Weights of a small GPT-style language model, trained from scratch on English Wikipedia: 6 heads of 32, 7908 steps.
MLP neurons of a small language model. Each row is named by its layer, matrix (up: input weights) and neuron, and shows model dimensions 80-175. Each number is 50 + 10 x the weight over its row's rms, rounded and kept within 0 to 99.
Before each neuron's rows, "fires after" lists the tokens most often just before its 100 highest values on Wikipedia text that the model never trained on.

fires after: "i", "u", "J", "o", "m", "e"
L7.up753:43 41 44 59 33 59 59 61 56 52 43 58 50 53 56 20 48 61 48 70 55 43 36 36 44 71 35 59 53 55 41 37 63 42 51 56 60 45 54 28 56 58 57 69 41 47 52 46 60 49 46 51 48 61 68 60 48 52 40 40 57 54 57 61 57 44 51 59 47 62 48 48 77 44 57 58 47 57 49 42 53 50 58 51 49 42 45 42 45 56 46 54 61 41 34 58

fires after: "s", "on", "os", "h", "t", "th"
L7.up329:56 57 49 54 54 47 32 39 54 52 54 45 64 41 46 65 60 35 50 43 49 53 45 54 71 62 36 55 56 64 63 48 50 60 59 60 60 50 49 50 62 47 40 36 55 44 50 35 74 53 40 52 66 53 52 30 47 49 57 38 63 71 56 44 39 61 42 61 54 60 54 45 32 55 51 42 37 43 35 55 52 68 66 54 47 61 55 55 47 48 34 51 38 67 58 51

fires after: "le", "pro", "r", "ro", "el", "o"
L7.up567:53 61 50 41 38 51 66 43 53 32 64 37 51 47 53 52 48 37 35 45 47 39 40 72 50 58 62 32 54 60 52 67 60 50 53 54 42 47 41 46 47 38 36 45 46 47 46 35 81 62 62 51 70 73 51 70 46 21 51 35 58 38 45 60 44 55 37 59 47 65 49 35 42 71 46 41 55 41 62 48 40 65 40 63 58 30 49 61 57 43 48 58 49 27 45 48

fires after: "n", "en", "t", "ion", "o", "e"
L7.up77:50 40 53 59 60 35 44 41 54 52 53 42 54 49 62 50 43 58 52 57 51 43 46 60 59 46 43 52 35 45 61 37 34 57 40 53 26 51 49 39 41 42 58 61 61 31 36 60 52 55 59 75 58 35 50 61 46 59 35 70 36 54 37 57 37 56 45 53 41 53 48 43 38 55 59 61 43 61 45 63 50 32 61 46 54 43 54 46 61 42 39 35 49 53 56 49

fires after: "ev", "v", "sid", "er", "di"
L8.up73:40 48 68 47 51 35 40 65 61 51 48 36 67 35 44 41 56 65 43 33 59 56 49 50 58 26 53 51 61 52 56 49 52 60 40 54 49 37 55 31 39 35 53 43 41 50 36 60 45 44 35 52 43 52 33 44 50 47 71 35 38 69 51 52 38 41 43 53 53 71 48 48 68 46 47 51 62 42 48 47 47 61 48 46 55 62 58 48 51 30 42 49 54 50 62 39

fires after: "f", "E", "A", "In ", "s"
L9.up314:54 43 39 24 28 45 54 49 58 49 35 55 63 51 52 54 64 72 48 32 51 32 38 71 53 65 50 50 52 63 50 55 39 35 49 45 38 40 45 41 53 39 71 49 55 37 44 61 52 45 50 61 51 66 47 43 63 60 57 61 50 56 41 57 44 55 78 47 45 54 38 53 63 60 64 42 42 46 57 71 47 44 46 44 43 37 50 63 47 60 49 38 49 60 62 37

fires after: "b", "f", "s", "on", "l"
L9.up245:47 55 42 47 42 67 58 49 40 45 44 63 61 40 34 55 39 63 52 47 45 38 49 61 58 58 33 55 28 50 46 56 58 49 47 54 37 41 52 37 71 65 52 35 54 36 27 45 59 58 57 50 48 55 30 43 54 44 53 46 53 60 42 57 56 53 60 59 54 39 54 58 46 62 69 52 39 38 51 52 39 52 54 57 30 38 34 56 48 67 32 45 57 70 53 48

fires after: "s", "as", "a", "es", "ed", "m"
L3.up40:48 67 59 37 54 41 56 38 46 46 38 54 63 68 54 47 33 60 48 58 50 39 38 39 58 41 38 52 46 60 56 51 54 44 55 76 62 55 47 41 67 72 35 53 65 44 47 40 44 49 44 61 60 50 50 74 50 48 37 48 54 51 57 64 40 59 39 50 53 39 55 45 46 42 50 49 37 34 44 52 46 46 64 41 50 49 23 40 31 57 48 60 64 60 47 62

fires after: "ic", "tic", "u", "g", "it", "w"
L4.up537:52 49 45 52 41 57 57 43 57 43 55 44 49 42 45 27 44 33 29 50 63 66 53 68 40 55 56 44 45 43 47 57 40 49 48 39 45 38 57 67 72 34 47 48 52 52 27 51 57 53 55 39 48 47 61 42 48 40 43 46 43 46 53 36 41 50 42 38 48 61 33 40 48 60 48 29 40 48 50 41 59 49 38 66 57 49 38 43 51 43 42 47 73 52 51 53

fires after: "o", "t", "it", "e", "1", "iv"
L7.up144:53 46 63 51 53 38 54 38 35 47 56 45 34 44 48 43 39 47 70 68 39 37 34 53 52 56 32 58 33 29 61 41 46 48 36 41 34 59 45 58 63 39 50 52 57 52 47 39 49 47 65 66 51 37 68 48 48 62 59 39 47 51 43 42 40 46 52 41 28 57 42 55 47 65 43 48 50 56 54 44 38 53 48 36 49 74 56 50 64 46 36 58 37 51 56 55

fires after: "d", "s", "the ", "R", "a ", "to "
L6.up91:59 54 55 40 34 52 47 39 38 54 23 43 51 55 50 47 52 53 42 32 14 50 53 60 53 47 44 39 70 72 56 56 39 47 53 55 39 70 49 62 41 45 54 52 49 36 45 75 39 56 57 56 57 54 62 41 54 61 52 50 48 44 58 64 45 70 55 48 63 33 45 51 43 53 66 46 46 45 70 40 47 53 30 47 62 61 41 46 52 47 53 46 44 65 65 39

fires after: "d", "sp", "D", "end", ",", "er "
L2.up432:56 50 50 62 51 40 54 45 34 49 60 50 52 29 56 57 56 41 47 44 28 38 33 62 41 43 56 51 67 52 53 32 39 57 44 55 30 40 38 53 58 57 47 39 36 55 51 49 40 61 34 45 41 55 49 64 53 47 61 62 72 82 50 51 44 54 55 65 44 46 58 55 59 30 34 49 43 42 51 47 69 49 65 41 36 51 54 58 42 41 55 42 48 52 57 45

fires after: "A", "t", "n", "pro", "T"
L6.up169:39 51 51 49 47 36 48 58 40 56 47 47 40 54 53 44 51 43 48 45 57 61 53 50 55 53 58 46 38 60 44 47 52 54 42 29 32 51 42 53 55 47 67 47 57 56 48 46 57 43 67 56 55 57 57 56 45 50 44 65 27 54 44 51 66 67 37 63 33 62 45 37 39 55 56 41 72 57 32 61 45 52 53 55 33 51 66 33 48 48 58 54 43 54 55 66

fires after: "D", "u", "d", "par", "ar", "ur"
L2.up213:65 29 44 41 41 49 23 53 41 47 57 63 63 36 67 45 69 51 37 62 36 28 33 44 65 42 67 48 58 50 57 35 57 57 42 47 43 39 49 57 28 52 45 45 55 57 49 42 35 56 48 42 47 45 66 63 60 47 49 42 62 44 42 57 63 59 61 49 51 58 57 64 51 46 51 45 36 46 32 48 41 43 40 36 48 58 64 68 61 50 58 27 46 46 46 54

fires after: "m", "M", ") ", "d", "ad", "v"
L2.up242:38 54 56 59 48 67 43 51 68 46 53 73 53 52 57 66 39 68 41 54 49 44 45 48 44 42 38 43 44 50 44 52 52 41 33 46 53 70 51 46 52 54 53 61 66 55 55 57 57 69 38 60 52 58 33 59 64 35 35 46 64 28 51 45 63 34 41 39 43 39 45 60 52 50 49 33 61 64 50 47 45 54 53 45 53 63 70 41 51 35 35 64 56 55 46 41

fires after: "K", "Ch", "am", "ot", "Sh"
L4.up501:30 38 46 50 58 52 68 46 43 68 57 55 72 53 49 48 37 45 49 54 45 52 50 53 62 62 45 67 53 64 40 55 49 41 47 54 48 58 47 43 36 46 44 44 54 56 51 52 40 45 40 74 54 54 41 40 54 56 47 38 50 53 51 68 36 51 36 57 61 55 37 56 57 61 60 59 43 48 32 56 27 38 39 64 68 53 60 54 48 60 62 54 46 44 36 43

fires after: ". ", "ri", "the ", "The ", "\n\n", "L"
L9.up730:57 50 39 59 61 39 50 44 49 57 45 66 58 57 36 36 56 65 54 52 69 44 45 45 38 54 47 48 46 62 43 42 46 56 36 41 35 35 62 52 42 46 67 37 62 61 49 62 56 38 56 59 43 48 48 57 40 50 34 43 47 43 45 64 57 43 49 49 44 51 52 66 34 49 61 36 56 33 23 34 46 63 56 54 38 32 48 48 54 53 41 32 36 39 54 34

fires after: "n", "N", "C", "A", "o", "ra"
L9.up207:45 46 47 42 51 38 34 39 54 59 48 53 45 57 46 55 56 39 58 41 36 49 63 42 40 48 41 68 43 55 57 36 47 45 38 41 53 57 46 67 42 46 47 47 57 31 34 37 76 48 70 60 42 43 54 57 45 45 58 47 39 45 38 48 62 45 53 80 57 59 45 44 30 54 57 35 42 53 57 62 36 44 47 65 45 64 45 39 38 38 56 63 54 51 47 57

fires after: "is", "as", "s", "us", "S", "es"
L8.up114:49 51 62 56 51 59 69 39 46 46 22 54 40 37 37 62 47 66 63 56 45 31 51 71 48 48 42 55 55 53 61 53 42 59 62 53 48 55 50 50 56 39 64 46 63 43 29 35 40 46 47 66 50 55 59 61 41 50 45 63 47 41 70 42 64 33 62 43 61 31 51 72 46 49 68 33 57 54 53 60 63 60 49 48 50 37 36 57 42 31 45 58 49 45 60 57

fires after: "s", "h", "w", "it", "S", "ser"
L7.up534:34 56 53 67 46 53 52 32 47 56 26 53 42 65 62 55 60 41 44 68 50 55 48 64 55 41 56 65 58 60 26 50 35 54 43 51 44 40 55 61 58 48 43 53 39 65 43 60 49 49 65 38 49 51 79 65 66 58 34 46 45 29 44 52 37 49 45 53 57 65 35 39 28 53 37 48 46 48 40 50 42 46 53 51 59 51 51 60 47 46 42 47 57 54 38 66

fires after: "c", "ar", "p", "ol", "l", "al"
L7.up660:51 66 52 43 46 46 60 49 53 56 43 33 65 47 24 62 50 53 39 33 35 69 47 51 50 62 52 62 37 48 44 71 39 53 53 29 54 57 49 49 52 55 69 43 47 71 36 43 41 37 37 53 48 61 28 63 57 58 52 38 52 51 52 55 50 51 37 54 58 52 59 51 44 49 52 46 41 38 56 32 62 33 30 64 54 39 59 43 47 54 49 45 49 55 45 31

fires after: "i", "er", "al", "ic", "or", "ol"
L6.up427:42 59 50 48 47 61 33 50 51 65 56 56 70 41 42 54 57 50 52 36 34 48 37 60 39 47 35 60 56 38 52 62 44 64 50 44 56 47 63 41 43 54 62 60 60 52 31 34 48 43 41 18 55 45 52 47 33 63 50 46 36 57 65 58 63 60 48 45 62 59 59 47 48 46 33 55 43 37 41 41 42 45 62 63 50 36 52 39 59 48 35 67 57 34 39 40

fires after: "os", "m", "oc", "ap", "ain"
L4.up276:63 39 60 55 45 51 42 39 50 50 49 41 31 63 54 63 54 61 37 34 63 60 59 29 50 53 48 59 57 57 35 46 39 75 43 38 62 67 39 33 59 46 45 61 53 48 61 63 55 57 63 44 70 54 39 43 34 65 57 43 69 61 57 42 54 51 49 42 59 56 57 42 49 45 44 56 43 42 59 50 55 63 42 63 59 47 49 47 49 41 51 43 50 32 35 55

fires after: "os", "as", "is ", "s", "it"
L8.up189:42 52 44 43 43 55 47 42 31 53 52 65 32 36 30 50 55 44 73 41 49 50 49 54 58 60 45 44 57 53 43 58 54 53 58 47 60 49 44 43 61 33 38 46 75 52 37 57 53 58 42 53 40 55 62 45 30 32 44 56 39 46 48 51 46 63 48 60 82 41 56 47 42 62 68 57 40 43 53 46 57 70 42 53 52 50 45 58 35 47 53 49 38 64 64 46

fires after: "k", "b", "l", "p", "ar"
L8.up458:32 57 34 51 46 71 74 55 42 51 28 44 67 49 46 50 22 62 51 39 44 26 50 60 46 55 55 59 49 52 39 49 38 43 50 63 29 62 43 54 61 57 57 56 37 42 52 52 60 68 50 60 44 53 48 43 57 60 50 36 36 63 57 50 49 40 46 51 56 60 46 40 42 55 50 44 33 43 37 53 54 42 63 35 46 35 52 61 39 58 52 52 57 69 66 53

fires after: "I", "or", "ou", "os", "g"
L4.up499:41 51 42 51 35 43 64 39 50 49 57 42 59 34 49 53 56 41 50 51 53 68 54 42 60 54 36 46 41 43 48 57 34 37 53 35 51 39 38 67 57 44 41 66 45 47 33 46 57 50 52 47 69 47 40 56 29 57 52 50 43 66 61 44 59 67 45 43 48 59 71 52 51 62 36 42 47 52 42 50 51 35 50 41 43 57 38 54 43 43 59 60 45 35 44 46

fires after: "on", "l", "is", "at"
L3.up180:64 56 63 34 57 75 50 52 39 62 43 58 57 44 37 60 42 60 47 33 62 48 44 48 43 61 44 55 34 56 61 69 56 55 62 69 58 23 46 42 55 44 37 34 54 60 54 66 47 54 66 54 54 37 50 44 71 39 41 53 66 46 53 57 57 70 44 60 57 59 45 56 40 38 59 60 50 53 43 48 56 45 39 68 58 39 27 33 43 46 41 37 58 52 55 48

fires after: "S", "B", "A", "a", "i", "us"
L2.up191:52 63 68 41 22 54 46 75 37 36 57 40 30 45 49 57 35 68 53 56 50 61 46 52 51 49 34 69 48 70 48 54 31 58 52 50 42 53 54 41 49 52 50 53 50 62 58 53 58 52 41 50 38 36 49 45 66 39 34 44 38 53 56 43 64 63 56 49 44 55 50 60 40 49 51 60 49 55 36 46 53 37 47 52 56 42 53 45 55 63 76 64 38 41 57 50

fires after: "al", "h", "th", "Al", "and ", "li"
L6.up319:61 48 36 39 53 63 60 64 52 48 60 62 52 35 39 41 26 42 44 64 61 60 39 32 45 44 54 43 49 59 57 50 56 54 40 62 44 60 58 48 35 61 42 62 61 43 51 56 54 54 58 50 45 51 45 61 48 54 57 56 43 46 58 50 56 45 52 55 32 62 50 45 58 39 63 48 45 59 50 47 49 44 49 65 54 23 45 52 54 35 54 43 52 24 58 65

fires after: "g", "os", "as", "S", "s"
L4.up470:54 39 44 59 21 55 57 55 47 49 54 31 63 59 50 69 48 41 61 62 36 53 52 22 51 49 35 58 55 40 65 61 48 33 52 54 48 48 50 57 56 55 45 50 46 56 29 42 40 49 44 29 48 46 33 46 41 40 66 42 65 73 62 49 54 37 67 25 39 38 52 45 46 47 47 53 39 37 38 44 50 57 48 55 42 53 47 65 48 59 47 54 46 42 60 52

fires after: "f", "en", "ar", "Ar", "F", "y"
L11.up597:49 49 55 59 52 49 45 50 40 35 55 63 61 45 53 49 57 39 48 56 47 43 43 53 33 50 51 43 32 47 64 49 30 44 33 54 54 66 50 39 38 36 59 50 67 49 49 49 43 54 33 44 71 63 50 69 60 61 52 33 54 55 63 49 48 63 59 51 55 66 45 37 49 49 40 57 51 58 35 39 43 36 40 43 46 60 66 65 41 66 37 44 48 57 67 40

fires after: "rec", "ec", "c", "er", "uc"
L2.up471:47 56 65 45 51 65 48 47 50 40 20 39 36 55 62 46 35 34 39 57 54 49 40 35 51 45 37 56 32 51 56 41 65 56 77 55 37 47 67 36 52 44 51 58 34 50 39 35 54 38 39 39 37 37 47 47 55 52 59 47 46 49 57 42 28 58 48 59 66 47 48 58 61 44 53 48 60 30 53 57 65 60 38 67 64 52 49 48 63 44 54 61 62 48 65 38

fires after: "o", "el", "oun", "il", "ou", "u"
L9.up535:52 39 54 46 62 39 43 49 52 54 48 40 52 44 38 49 56 47 38 62 45 34 51 64 42 44 42 37 44 72 48 50 47 60 22 48 52 45 47 50 53 70 34 55 69 50 42 46 47 56 60 59 42 65 48 53 48 42 45 29 57 44 47 63 47 65 50 68 71 57 43 47 40 59 44 45 57 48 52 40 58 53 50 41 61 38 62 65 59 72 46 48 66 45 36 58

fires after: "I", "U", "u", "O", "ou"
L8.up712:48 41 45 49 44 61 56 59 40 60 43 57 57 58 54 60 41 48 53 45 55 51 40 53 37 67 30 71 54 45 55 67 57 30 57 44 54 59 33 53 56 36 50 53 58 63 35 53 45 46 67 47 36 35 56 51 49 52 61 45 43 59 51 50 56 49 38 58 65 81 74 46 56 27 61 55 54 59 47 45 41 50 42 51 49 57 42 52 40 42 67 53 46 49 50 63

fires after: "m", "os", "a", "s", "x", "si"
L4.up34:46 38 68 43 45 46 52 48 54 41 36 30 47 80 57 63 46 50 46 48 43 49 51 52 30 69 42 41 40 66 51 45 41 66 41 53 63 62 55 57 74 59 58 49 43 46 69 38 40 44 50 45 69 60 41 48 48 61 44 54 54 50 71 45 48 56 46 40 71 42 57 54 49 43 50 46 54 53 38 52 73 60 57 32 63 54 44 32 54 67 49 57 58 39 40 55

fires after: "t", "E", "ro", "T", "ad", "att"
L9.up287:57 43 40 33 61 34 50 53 51 72 58 37 61 46 41 67 56 37 56 42 51 46 30 67 51 53 58 56 53 60 50 62 50 48 40 50 36 57 56 52 52 61 55 53 47 52 45 39 34 51 40 64 50 46 53 55 63 34 52 65 28 47 54 62 63 46 38 50 46 72 55 50 62 55 60 58 50 44 45 57 42 74 58 60 51 65 71 34 52 41 60 51 51 48 62 64

fires after: "b", "s", "B", "c", "D", "S"
L11.up414:41 48 63 56 41 63 58 33 49 31 50 53 56 45 35 59 48 61 28 43 47 46 49 56 39 55 44 46 47 61 47 64 56 48 58 44 50 48 38 48 55 65 75 48 63 41 53 59 51 67 59 34 46 43 50 47 64 39 54 32 33 47 68 50 76 52 69 47 46 62 62 52 45 45 57 31 55 41 55 44 48 63 54 59 49 44 46 49 45 57 45 48 42 63 57 34

fires after: "an", "An", "c", "C", "h", "al"
L6.up116:52 44 53 63 50 58 41 52 59 48 52 52 52 42 54 50 40 42 44 57 46 67 34 50 50 53 25 46 49 46 69 46 52 52 31 54 34 46 25 52 39 59 57 63 60 43 49 61 50 45 52 35 59 41 46 48 51 68 52 42 54 54 65 67 47 46 43 46 49 63 41 57 25 53 52 48 59 40 53 45 51 17 50 46 53 40 36 57 30 34 50 48 53 41 40 64

fires after: "en", "t", "o", "f", "g"
L8.up232:71 36 40 44 59 43 38 48 50 46 62 46 62 62 48 46 58 51 48 39 36 49 43 33 38 49 35 51 37 43 43 39 48 59 37 61 49 44 41 39 61 52 42 48 33 50 62 54 53 63 35 59 29 45 39 52 51 54 55 52 38 58 35 72 53 47 40 50 65 57 64 25 63 32 45 55 56 42 20 54 53 41 67 48 58 56 71 58 38 41 33 49 48 60 59 51

fires after: "i", "u", "qu", "a"
L6.up12:44 43 62 62 61 68 29 64 55 45 41 41 40 39 50 32 46 43 47 47 56 31 58 34 34 64 30 42 40 50 35 46 38 53 41 55 49 48 61 46 54 56 51 57 29 39 49 42 39 53 35 39 49 42 80 51 59 48 49 31 53 29 66 25 49 58 54 38 56 56 67 54 59 43 58 60 61 48 53 42 58 54 67 47 56 53 43 47 58 50 41 34 64 50 35 50

fires after: "ad", "m", "k", "th", "at", "ed"
L6.up242:40 62 46 42 64 68 55 38 61 62 54 40 44 48 53 47 58 68 61 57 46 27 43 55 35 40 31 41 39 42 54 62 71 61 44 71 51 61 39 43 37 46 54 44 75 56 44 50 56 69 66 61 49 34 52 33 71 40 46 43 51 54 56 49 45 49 46 53 50 43 37 45 50 46 65 55 67 48 59 51 41 42 46 48 42 64 61 52 43 42 59 57 58 53 53 38

fires after: "an", "al", "as", "a"
L2.up78:53 48 50 70 47 51 34 34 46 48 57 40 52 43 50 40 54 40 45 30 45 71 59 53 57 64 51 47 58 57 59 36 51 54 32 42 40 52 50 47 45 62 48 62 49 50 49 28 50 40 40 31 63 59 56 62 45 35 66 43 41 63 68 44 40 46 60 44 46 56 56 56 68 63 44 47 44 57 61 40 60 64 49 59 47 57 56 40 40 49 25 65 64 47 53 57

fires after: "f", "F", "L", "l", "| "
L6.up317:57 54 46 31 50 43 65 51 49 52 45 54 51 54 49 45 52 53 46 56 47 39 56 60 37 51 39 62 30 69 47 51 55 43 40 54 52 47 69 60 43 41 52 44 46 29 51 31 50 48 39 43 42 47 61 45 58 43 45 67 84 42 41 40 42 38 33 49 44 59 45 59 42 66 56 32 47 68 49 48 55 46 59 49 50 52 44 56 60 47 44 38 46 47 55 42

fires after: "u", "bu", "W", "we", "e", "qu"
L6.up185:48 40 46 62 55 45 64 73 52 54 63 59 44 62 61 35 42 57 51 25 32 36 55 32 38 55 22 60 48 54 53 45 63 40 45 47 64 35 38 42 46 37 33 59 32 48 52 22 52 47 40 56 55 46 58 47 55 34 55 41 44 45 59 41 36 61 50 18 53 44 73 59 52 50 47 53 51 61 62 44 46 62 34 62 52 66 66 48 40 63 42 43 53 29 63 58

fires after: "g", "ac", "in", "I", "it", "O"
L6.up648:29 46 44 54 39 42 60 53 64 55 58 76 56 41 51 56 50 54 60 56 53 52 51 35 34 51 36 43 53 47 59 68 54 44 30 49 47 49 50 32 71 43 50 58 53 63 56 61 54 52 68 47 50 52 48 57 56 65 62 61 35 47 46 32 65 58 37 54 56 61 54 64 58 43 55 47 52 50 51 52 59 45 48 75 37 45 43 57 52 31 39 55 40 41 60 60

fires after: "y", "ati", "ot", "am", "f"
L8.up62:63 55 36 56 56 42 52 69 41 39 54 61 73 56 50 66 43 39 46 46 55 53 52 48 45 51 57 46 50 59 55 47 40 31 49 45 67 67 43 43 47 43 48 48 44 49 58 53 40 50 46 64 57 52 45 53 56 36 32 50 36 48 64 59 57 64 49 49 57 40 32 49 48 65 41 40 37 55 41 48 51 53 41 51 65 68 54 54 59 45 40 59 47 46 46 32

fires after: "re", "f", "l", "cl", "h", "ol"
L7.up717:36 37 47 38 59 41 43 42 35 64 54 63 59 21 42 37 42 63 42 59 45 44 38 55 50 63 60 60 33 64 59 53 68 37 40 58 46 42 45 70 61 44 61 51 33 59 53 42 44 42 48 36 42 53 42 56 68 53 48 58 41 45 34 56 40 39 29 44 41 35 45 35 44 60 55 40 63 52 54 61 49 57 34 67 52 58 46 50 63 56 42 55 37 42 45 43

fires after: "A", "ed ", "B", "a ", "D", "r"
L8.up272:46 39 59 36 48 44 41 53 40 58 37 50 39 63 47 35 47 58 48 52 70 59 48 60 55 35 47 57 54 52 46 45 52 63 54 47 27 48 56 41 44 43 50 32 53 62 51 42 48 41 37 54 36 50 62 40 44 32 34 44 45 66 21 62 61 40 52 49 40 61 38 57 42 37 53 58 60 58 49 64 52 40 59 53 47 42 48 45 59 59 62 46 54 46 49 58

fires after: "t", "ess", "os", "l", "sid", "s"
L4.up209:44 48 38 57 55 56 55 31 24 55 25 74 44 47 52 59 47 62 52 37 45 30 62 59 55 44 69 62 53 40 38 56 56 70 55 64 56 48 61 41 58 56 50 50 64 78 32 52 60 59 63 64 51 55 42 54 51 33 56 56 49 61 52 73 60 49 50 52 59 44 46 59 35 41 62 32 41 58 55 57 48 47 55 44 45 56 54 52 47 44 58 53 38 51 45 44

fires after: "t", "b", "B", "c", "il", "g"
L6.up255:58 57 27 55 55 55 37 69 45 37 44 60 51 35 52 48 23 56 47 43 31 44 57 63 45 51 45 48 58 45 71 62 45 56 24 35 37 67 54 42 57 51 74 48 69 54 47 48 30 45 54 39 42 55 62 48 36 58 41 56 47 56 38 48 57 42 34 56 53 47 50 44 61 48 37 62 60 40 53 51 49 37 38 55 58 44 49 63 31 62 58 59 41 65 55 54

fires after: "f", "j", "g", "s"
L7.up502:47 64 41 37 44 40 61 48 48 46 41 37 49 44 46 46 37 59 49 40 51 48 59 47 44 43 45 56 62 54 49 55 26 41 50 38 36 31 49 42 51 43 58 79 46 60 44 37 42 39 39 54 51 37 52 57 51 67 51 48 49 41 44 51 36 70 59 35 35 56 37 35 47 37 41 47 53 34 41 55 53 42 62 26 62 48 46 49 49 45 26 32 60 53 50 56

fires after: "l", "L", "st", "f", "s", "F"
L9.up515:60 48 52 45 66 53 38 64 56 54 52 39 50 50 45 48 54 60 46 28 41 40 38 50 56 63 50 57 61 47 61 48 47 47 42 57 40 35 65 50 48 41 56 60 27 46 49 49 39 36 52 75 59 49 51 51 74 47 44 45 38 44 37 69 55 54 31 36 59 52 57 50 39 57 31 50 55 46 49 44 63 55 67 54 70 43 34 57 54 43 34 37 48 52 59 58

fires after: "s", "a", "uc", "a ", "po"
L11.up329:47 65 51 61 46 44 41 45 37 44 55 37 41 57 50 52 33 53 42 41 57 43 41 36 49 62 38 52 34 55 39 53 38 39 62 51 50 58 42 42 40 36 48 59 59 45 50 49 44 48 76 57 58 36 58 60 46 43 59 48 59 32 62 69 50 46 34 43 53 64 74 38 53 51 46 51 45 39 39 57 55 37 44 50 61 44 51 40 33 53 51 52 70 67 51 41

fires after: "ou", "A", "an", "o", "x", "a"
L3.up627:63 59 65 54 53 65 45 52 49 38 55 23 48 53 45 72 63 44 38 38 53 47 62 53 32 53 36 53 49 46 54 41 61 46 45 44 38 62 49 48 55 55 57 52 51 35 37 45 54 45 52 29 54 66 48 53 43 49 45 35 46 64 52 36 50 76 50 53 52 75 47 53 64 53 59 33 45 47 45 44 45 61 41 49 65 36 39 52 51 34 47 59 66 32 59 58

fires after: "e", "o", "em", "og", "we", "ic"
L9.up274:57 61 42 66 57 41 35 37 47 39 39 44 49 42 55 45 55 40 71 62 52 37 50 57 42 45 51 42 30 48 65 41 46 60 51 37 43 58 43 28 63 39 32 55 43 42 48 52 49 53 56 62 55 47 60 47 44 60 37 51 47 52 59 60 46 64 62 33 38 68 54 46 67 45 57 43 51 54 47 48 50 41 54 47 46 56 44 42 47 46 33 55 61 35 50 61

fires after: "in", "f", "g", "u", "t", "z"
L7.up681:62 40 23 52 58 34 51 52 47 29 57 53 48 46 45 33 44 60 48 52 39 71 54 38 63 58 44 37 45 64 55 42 39 61 49 52 42 45 51 31 49 53 63 40 39 42 58 54 37 49 56 46 45 54 69 57 35 65 59 63 40 68 49 36 44 38 48 42 73 57 53 60 45 51 33 61 48 53 36 51 62 51 65 45 59 50 51 47 49 51 35 51 54 47 48 44

fires after: "b", "d", "D", ",", "B"
L6.up24:44 46 51 46 43 44 31 53 57 58 58 47 52 37 57 48 51 50 34 48 42 47 52 26 59 43 51 60 44 45 39 43 59 54 55 49 54 59 33 50 37 72 52 47 46 58 46 42 46 61 64 60 67 33 64 43 49 42 43 53 46 39 46 45 42 62 57 47 53 72 63 55 41 37 57 26 35 55 45 41 62 42 51 58 37 50 33 62 40 60 63 29 24 42 38 48

fires after: "b", "cl", "f", "l", "C", "ub"
L6.up532:39 50 46 37 37 52 49 53 46 64 53 54 52 46 67 48 56 52 48 51 42 41 54 58 39 44 53 68 43 51 56 43 59 57 39 52 59 48 31 55 47 37 44 31 50 65 51 52 47 57 47 49 52 50 41 52 54 54 51 61 48 23 37 53 59 50 38 61 55 53 52 42 64 44 55 34 65 48 30 63 57 42 58 54 40 43 35 47 54 56 53 43 58 69 57 37

fires after: "sp", "H", "to ", "s", "p", "ol"
L7.up522:50 45 62 44 57 50 57 38 52 63 45 68 46 47 45 50 44 32 44 40 54 51 49 57 47 62 71 53 51 57 58 56 53 57 40 70 51 56 54 56 52 44 63 36 27 38 49 81 46 56 55 53 53 40 48 59 56 55 59 58 56 53 49 76 53 46 35 47 53 48 55 67 49 31 57 49 55 57 63 49 55 50 52 52 68 46 34 53 45 47 55 58 43 58 45 44